config.toml
head_dim = 64
norm_eps = 1e-06
optimizer = "adam_variant"
weight_decay = 0.15
dataset = "wikipedia_en"
MLP neurons of a small language model. Each row is named by its layer, matrix (gate and up: input weights) and neuron, and shows model dimensions 144-399. Each number is 500 + 40 x the weight over its row's rms, rounded and kept within 0 to 999. Numbers have three digits each. A neuron's up and down rows have the sign that makes its largest values positive.
Before each neuron's rows, "fires on" lists the tokens most often at its 100 highest values on Wikipedia text that the model never trained on.

fires on: " (", "===", "2", ":", "s", " ==="
L6.gate667:416502491551518454411594564480498467483539492457513482450484484430502416465516489461571547397513502478566503444552498536489502513473507499506528477502448493511443513456490435518482430512508479500553536530487570449467485541552465510497409452462434486564505485449491542448606481530544495467547477545405438443524455556513432503436467491461473541541511429536523486511424510453482555479554478514460536495525485582477472469498500531519495478438574462469523491563574469536501529516495468530535565473529533498481514493443566508436422565518461498527574482486542504487509488488415574534508502469408533535595459484502453550444516541460464545477475474473589491533526451511518487531503486453556476562548462539493489461463508447438496565550574453529517467571475459494554512524522458
L6.up667:546515490426452550509431461574571515466476487497554524496559473478445436498497533498487505524487485514481412471477518504552480495539502629556518492496500461517470514553501512473524498479513483484509467504502446462582467499513520539425480461519493524533531501498565438420484532496448499525539505504490487387524560456593581553494451532566495499468510523504486539508467413531444494473486481515521529511572448451499476544505505485458510483477429549462499482503531521441551541453487565531519538536457469534509523498446469544573462449497514487477434484488428430501509533450567525502563452507486539493476497462539479506494449495547513533492535510546533545477547536435486511470479501465582476539442424451492479435540474464478379493431566471499526429514558485520483603530543542

fires on: "\n", " place", " had", "br"
L3.gate954:457484480445468548528478474514506493507551511480444538520514520478522467503497469545526499526549494488526499453503528469455496454477466523461571432569504484524530491479510499516457488439457457546518488463448377560488543570540460474474482463547418414416526518523578505505455503498412483523496492534578482442577504410526456525455533516465557562536450519544484540556475488549527447463488535446468478462566483505524461528467571502450533513385526527510554527534467476470539512460559513532552529493471451544455464428496474446502497471506468605567480517529517511460469443574512549478558486500506492481500427496580491507527506489469482527545482479551505561445530406466480478513530545555444441453529452533541460472511470522520518480461453482490426472450489516512466498583509555
L3.up954:550511413516387511470505550541522551528470455593429448469490551492495478570542523503560544488482511450493504479482484423491580455548480529506519498521473453538515512552500534445479498507562400498509486565469535531494517458497519518554493543545531467457465515521498482459562560432454592457498466518483481546513436496490466437501556519461565497544524541472497534531496486496460533505607445557505500464499543518464487540507501536508559500475507505502533458453454515495482561462513490468449545500488535489419475498458550540584493531458524522555531470543581550437572516429508525487505512571485479485485521557471528534541485459546502488461478513508467448475550481507531449628497499531553490485517529514590542451510520493431603410456531507475506503551500530493553508520500522

fires on: " Che", "ence", "no", " E", "ite", "See"
L3.gate882:526534429479555476492541539522524617442554441448469533508420525521489496460583513498535488499563469506484473435519586505446508503531493521549469455462572509531541420553538494455540456424466512475476524464530461476547530456436523517488527431477478471490436515531506508540589467467447512493547506469463558575444433481487452433552489487394528524480518366500452436482436530567483474538501495519469480474512473455453555473499537489545443584492479429460523490504450582504478490495524500476428511550516534477485496510461466527456507510498530515562535455493474468504471433577544511429502452522510476564473502453494559510539518471453544474506482524515495586486481584538522522544574495497483458466530502502413534477545501512536592381436474489505514460476434511507561486493491497
L3.up882:527498586500503478556562442495418467473458504459509556463397500532558455503525464486570526495535460471475427555557463474492441481521458487459509511446467518451444478509489441495514501497517496539462456446480540478561546444570558541430509499489473560430460543466557463451521534502400575512452422518509534528462516557423503478545532528521507446543493458477503434523562543517434451524569520533564471509445460530463469501586499590487466469534514501537529528496512531493466493570482511496477498478461530475576415539495478572452507482490445390506508427497508564451479493492580450470470445557520468529494494464474510481504495499487483560555468523479508496437465579447517486552524516518455534510492463514455551487515543513604487563481432539442491579522408530563492518548461518

fires on: ":", " (", " ", " released", "\n"
L7.gate53:448405487566536467494559480481500493490525544463479458490490491517401428448534518465485485451523588515563542473459436562478491511490552443429472468467466454513490483572559462487529521471540545554497453519438570533519538497547467524444454493506540535509447466489474576499560538531525457543518517515454506477508456469442583474529561487507494519511479459548459578609518496489500511492524479476496538470546476501488519523500488473492457546489530515511512522559490471468401589525527411509527467479494504478603452429483476541548473526440492478481584414474468515536466501478442505539493492506488488491582479448524499556464492492523522579483524511481426570468453509526512562484454440460497469525478457509481470512481525536542466479560522475560490480483476501485493499539482484
L7.up53:494518453522507519463564533523527506497469479487462494472507492498491506558416484453421545495544532575569456456464466566516525497540531553553507540482504458485495505526538407510536545461509490515561550538516524484524473510503503434555531398512460426495471522503479510516445506478505424554533520524536489519501517514480548496495552510459455531460450461533580510520458465504459551524450524609501506563541487470555582509505528461577558491467487522553549529579541544455513489523402500508545559460462484491463428471571465463482527522486556500496540524510475509532490494484472478579540567488500534509556506503493509515496494518512428570440457452518530515534479477465495440478494465465488502579506439456508532421415547550435513541528490460503541520475477481509527488527592510

fires on: ",", " As", " and", " as", "cer", "ut"
L7.gate1284:473465508525547518498513446498455527495539480463500461464551440524508433532399453551540401539471465512447471505477514501442592508474550455518530488546465483490512460500489497515440505509523461446453452459520484490516521472524520523508393551506459466495501524498502498459478518438506518459511515447510497479422473541581523518415514521580539504555472520531497512487524527462582452549514471541499510500465522502469574461539455517469460475454513394464549424450559456529454502552590512519483482455529556520501498504532532476537510509511439495400555497517491566506562470484550446520485599552542465465424514469490466493488489558455470524548533529426486561452476476536501540473496451474532546413495478551551518514541443517514476497410531445527486538547437510520495488479498413
L7.up1284:544490520558508506494546487403474504537446566507475491486526496447496546552496434512473460478453523491456551516492557418523464542484482484512479498513510477504526462489515506465535455571553578568483515529539490584549521525531539486490486518495483479517515523495498523511510501520503555464496439454578543540517439449460531532476522455481506488440435571518557533480454531537584445516499497511581458530484521544536442447453505471457490455509571548530501534564443442503510497491528522576475480528505570504469502523526441497500489476549443489427470488433514477498536532487501431456500479473432434479400493551592494419558555505537521537623527516509475450432533565527577492445489530537479461455469517460554476453534472481491532491464465558503484412462464524470463467568551481

fires on: "'", " of", " in", ":", "\n", " for"
L6.gate596:525550451508457518551475485495474441507455528449518522476438502472478573487479467490535560519498520493511535459556482502521458463480477451437499452548489484536452506559512506468515589512426536460522514499442539471522451514462483549500549583453485532470632525460513591455455481533576534477552494425524526532446551533513519507537439483499548521471519525577511505507492480514406476538531557482469499459563480603517517497517545508454467532478489403453500450537537473479406557497464526540443503484522588502505541545508521488441492454518532444500533527481498479430431475530471566482526516535544592449483483505484548558492522496471485551476516470461489515508602515542423452477505479514558516504469589519462425433502513389437554492511470526536512463490481469490483480470495532
L6.up596:487483521499481480502491515514600497550513519444533525532499494551438500539426516563512451508428435528509533510546473512482551473523495487489487457502516506538475519522526492486527441514450431498540569507478521483441518507516442484465535459600564447543475495470460440479455535491478447571562472445573460499463447511519444560452462535464500508527493580505510466584505523476400466439599510488598443499479525493485546540405465512490523484544477524537519512517514515551494514477510444590502500472567515518549442510522503559510558502510470507519502537558532461478448542527520513426488547583512484564503474429504497510555478589517499487481480547512429473488496488515482489525471461584611542455447560487480442438493484469497502483521488433524488487550501445515417483449560482

fires on: "\n", "lan"
L6.gate647:514518455491511463437527514540564494451520572517555491461536553428502512558465501516477521416562520544474443525446509495468531417505505470510526513579536475505515567477421478434522537510488507549472446507473469549553470531512488533494521442502514535451478449447511494433542494461473524536459477567563474507566468502461480549489431477501492484478552474524481519470446459514441452490539556464496520479449571465544464493518503469481508473560489545503512540556544540439579518468496534534525506446498624482475488427451490512447434513456539554537431508525466455587512492525497465499490463552480413441526464480447439514526460441430489545494438552519524462544482522442487475576473544492562531552474470502552572417479516442558427490465457401420517429499512497548440545512563537
L6.up647:489542472515456563497483504502507457504488443499536449509471407501474538577495485395510497502527515542427533520484505483488458438501513474441449511452468498516519450478497535538514363504491461484438470456580501501503506506428551532450562596483506481451487536490647528439515453452472536521516469506573485581566512555431500524493522470483510568530499580453522523535527526507525500519516458567428479525453462523458558474524503514462507469525592455456535494520451533531518479447507450561507447484468483507468519504389521511452488497463480533505497515556514472491453492468511454533483542508483495457494456490511474507502551523494523508440465494580454490410513562455487477491430535494474534576521509514512490498482444442497503440438485545546436452488426524454527503518458436

fires on: " as", "cer", "er", "en", " to"
L3.gate1044:532525388620492537517527441533481485543483545484436452510472573427505513441454528519467540505488481529482461493447476453508463488518462529522529499518478418501544499530441524475478579494511490512595512503508446510477484530520512492460529547421481469482435515467490508467483538418497523400471554560482429445477477572451526512429506458522423505507449496548477514481550500431464518494464530466491496503431533472503494525558515553461459487524466412435510549529432480536526503512573466434504515389530499492456426543511503517554546505480476518516491523489481476466511460431571538522489447526522436372439497484502416535536519524490519528540515518463457460445487553506472502451494452562487445456590522504542471452557500479441484538524528538549503476464461561459482502534440550
L3.up1044:592465508529469486506518483485432461524512474471521522536453582491575502533454417518405470505516512486508495450563557435489471488440538481487532450469534486500548546438526498481480480540582448495492549464491503537461510546469536555509402467524408481486579535545514541457609576469519477401422542489529614468466551467540509508444528497444519443459511521489607538538565428473505490499521498453434510523528504424596518588515510430487516590511554529468510474461495512534521490523590616515484456508533561452545463542496505573479503461533543504488491457455509548447552486531513557543443480522507441517465528512499524496494455487496543501533570481485485506513473532462460458510539545542554511486575542539551476522494562541455541528537464459531545519556529499485480501525474542

fires on: ",", "\n", "\"", " |", "th", " born"
L6.gate1281:540498467444525454527565476495516482485539525448572508496509466476540499487449472499530540527504498545484526445525476512548420565486500408531508436478518506511453437486507511514499539511490591540452449553485420442520495543494491508505486493521551488527551456516581469513489552488431488442593529577462488409479540499455519518456452463415546522523573549573589559491452449520494482533449504484515485509564462494476479438520467592485527455548542490495518508546535499482528548425467452513539532516515516466494560424531458506548430480497471501443473484556514486394531528500544551451527516472412420470552481496551509518514506551473486460474497589552545498544460420485524488501462525488545497530546474454499564472451509540562508404501483535544445422497574544498450540512565521
L6.up1281:524447500558489556467418500478478545424469410513489492536599503500511529500564464467484449516567536544517490462508516503483575512516516504469455495496533492450532494415481491515473470502498594563496566607473511528530486507518501511536502493510458517440482516532496503561521561516486509484428588564487499521517519528558496443459459582520498606558486544441452488455501504442562587420485499529487478505453429507497484544482461564428473450478488549540490601579549503461546480466466509464484503536532513430476518538513485475441483478409510519527454482527555466493572440516460521496436535570502474513502500450497497435522585492552521446447502566545520482486467446525476423526481477502497507549484444507489500445537471444519440526478477516444441506518480544465561439540474473

fires on: " been", " good", " remained", " same"
L3.gate1332:546473441484525460506468485489468460582428548440481549468448527412455555526472459519434537560482522553533506399541512592571495478447508514482382523460539478532533562604559514535485446510426505430529475489522511509556504565562555465469460443534457531505556535455536562560518533482486540483467446502457454454542478529460559540560535478493500487495498437521462542502506573498563442477422441501444495515485576527508544478517493477532537460566464476553515540501493515519569476521445508554425475503457519610541530505492587507455478486493510538481520483488497496463497420548527508480419514498505549553504486446522543461494533557548486469476475485474527476506476519487480398501517505542448558451496470557380538481491509459498468478510524459507478519528512505507530521498434488
L3.up1332:536507517498501578503548552533525501543505429547539549502436529514528530453421449516510473562509518531458494499506564461441494529542488510540496583467528555510487504482516530517428491461466404543586432552483500516532558545453509481531521509424474419484509553480461483534528502503512503503422521484501554484542525542471453498540522503493527503426597520450451501544488465466527539445469506438459497489504519555509532485464476502470509475541501495613461467472586488457557497498431517527415516452518545521434514512467479432512473530591460502449505534569482494491548492504500480464487573454479523474496533420539428514545459486493504516488543480504576476559438458478439510496467498566458502468541462496472469513498483471612551491543537498555512542493486525503558487397512431

fires on: " in", " Dur", " In", " for"
L7.gate1024:484510426510459432533472556475536475473436484432531496531453485474472416447490462547498443454456493493497499494504453529505494502437474471471524476498503422524534508517487492514497514522422490478467516493410560491449503585499509488488476542520573508521547551474495439471445511491495554514561438472461474496480480550590520464408479478491538541481535466529520519479466368484537599472548449510433507440525513511442490486487487557532568464486468456517542491506454571505492477519468440534560511405546526501486491447454487535494486498576543534477507514504453495478515585522446492486494499572546538526521530532491468571555456518463427495499533471529563446449495448592481525491540475454524521590415543477496428458475514482513544498487497514499482531520493523512554521459507442
L7.up1024:498514549472525507505430450502519514493493472519482526458514445513416473502469502580577469483456440476512472500561497497540502482478460417477437548474440457512523514513544519523508545459452528459558481495547574439483416485449484416484497518468456552465513536512454448484490560492502477436489513510522469503539489519498524442432570541501464466527437473539492423499511423629462563544579519463536467536543558522497483535476498541519531444493447444512530477461537537468465514527502467546520454428530549536515504440469538466489520522505541447494486508487531508491504492460492519455463474498483527566474518563472477448568490502460534507503503469533434477440552439550438474456563481446512513511451512445534535497516479507547563519485511480516470510493567519524494523500456517

fires on: "7", "6", " Ber", "5"
L3.gate11:472471446498464524425481444462481486479483474481526457428544477517504573560519428526405487378461579509528472533496521493432465465498476553441494469470496507519462398550456493474474464532512500485518453480493476466499544502527547465537465547529519465532528481481494491543553555450530520529458498513519480545430484480517537536473465528482521479504417525422443437513411544415473464542520546491490510507517517460477497547499459507526488495477575494612529521477552472484497542486520510478511476482520548523589549547560481489525532519508462494509512493477522510454487484468466494516507547489519492567532486463520489470507550507481444437447509499435451510487460458534529534465549454503512493521490446518483479447474495500534561453470485509475475609498512460495480521601573504
L3.up11:373424495419458485474503444504483550488501490552515569460465503456484513527539477488549532450418525518524467443514501469476459486498490505452501485535490463512467470492541454483482489502513504516462443507530425559538500510436560505453466472544477517444515438543581582457490554514507523473519533549484480508517468529532468560419497489457522464458523511466465515500490496479484471448528488503466445506445420444503515495426503448575470504510502489585504439526472551522508490529444562531502487521530470569399503499556418597443485513506502460519492477495492441567510552579434609500541486514489494533544454460470568484456502535539463557442473467519526531527508530456552481495501398423517458610523466565539583438552514515494477496518444453482545444500479478453536456473610457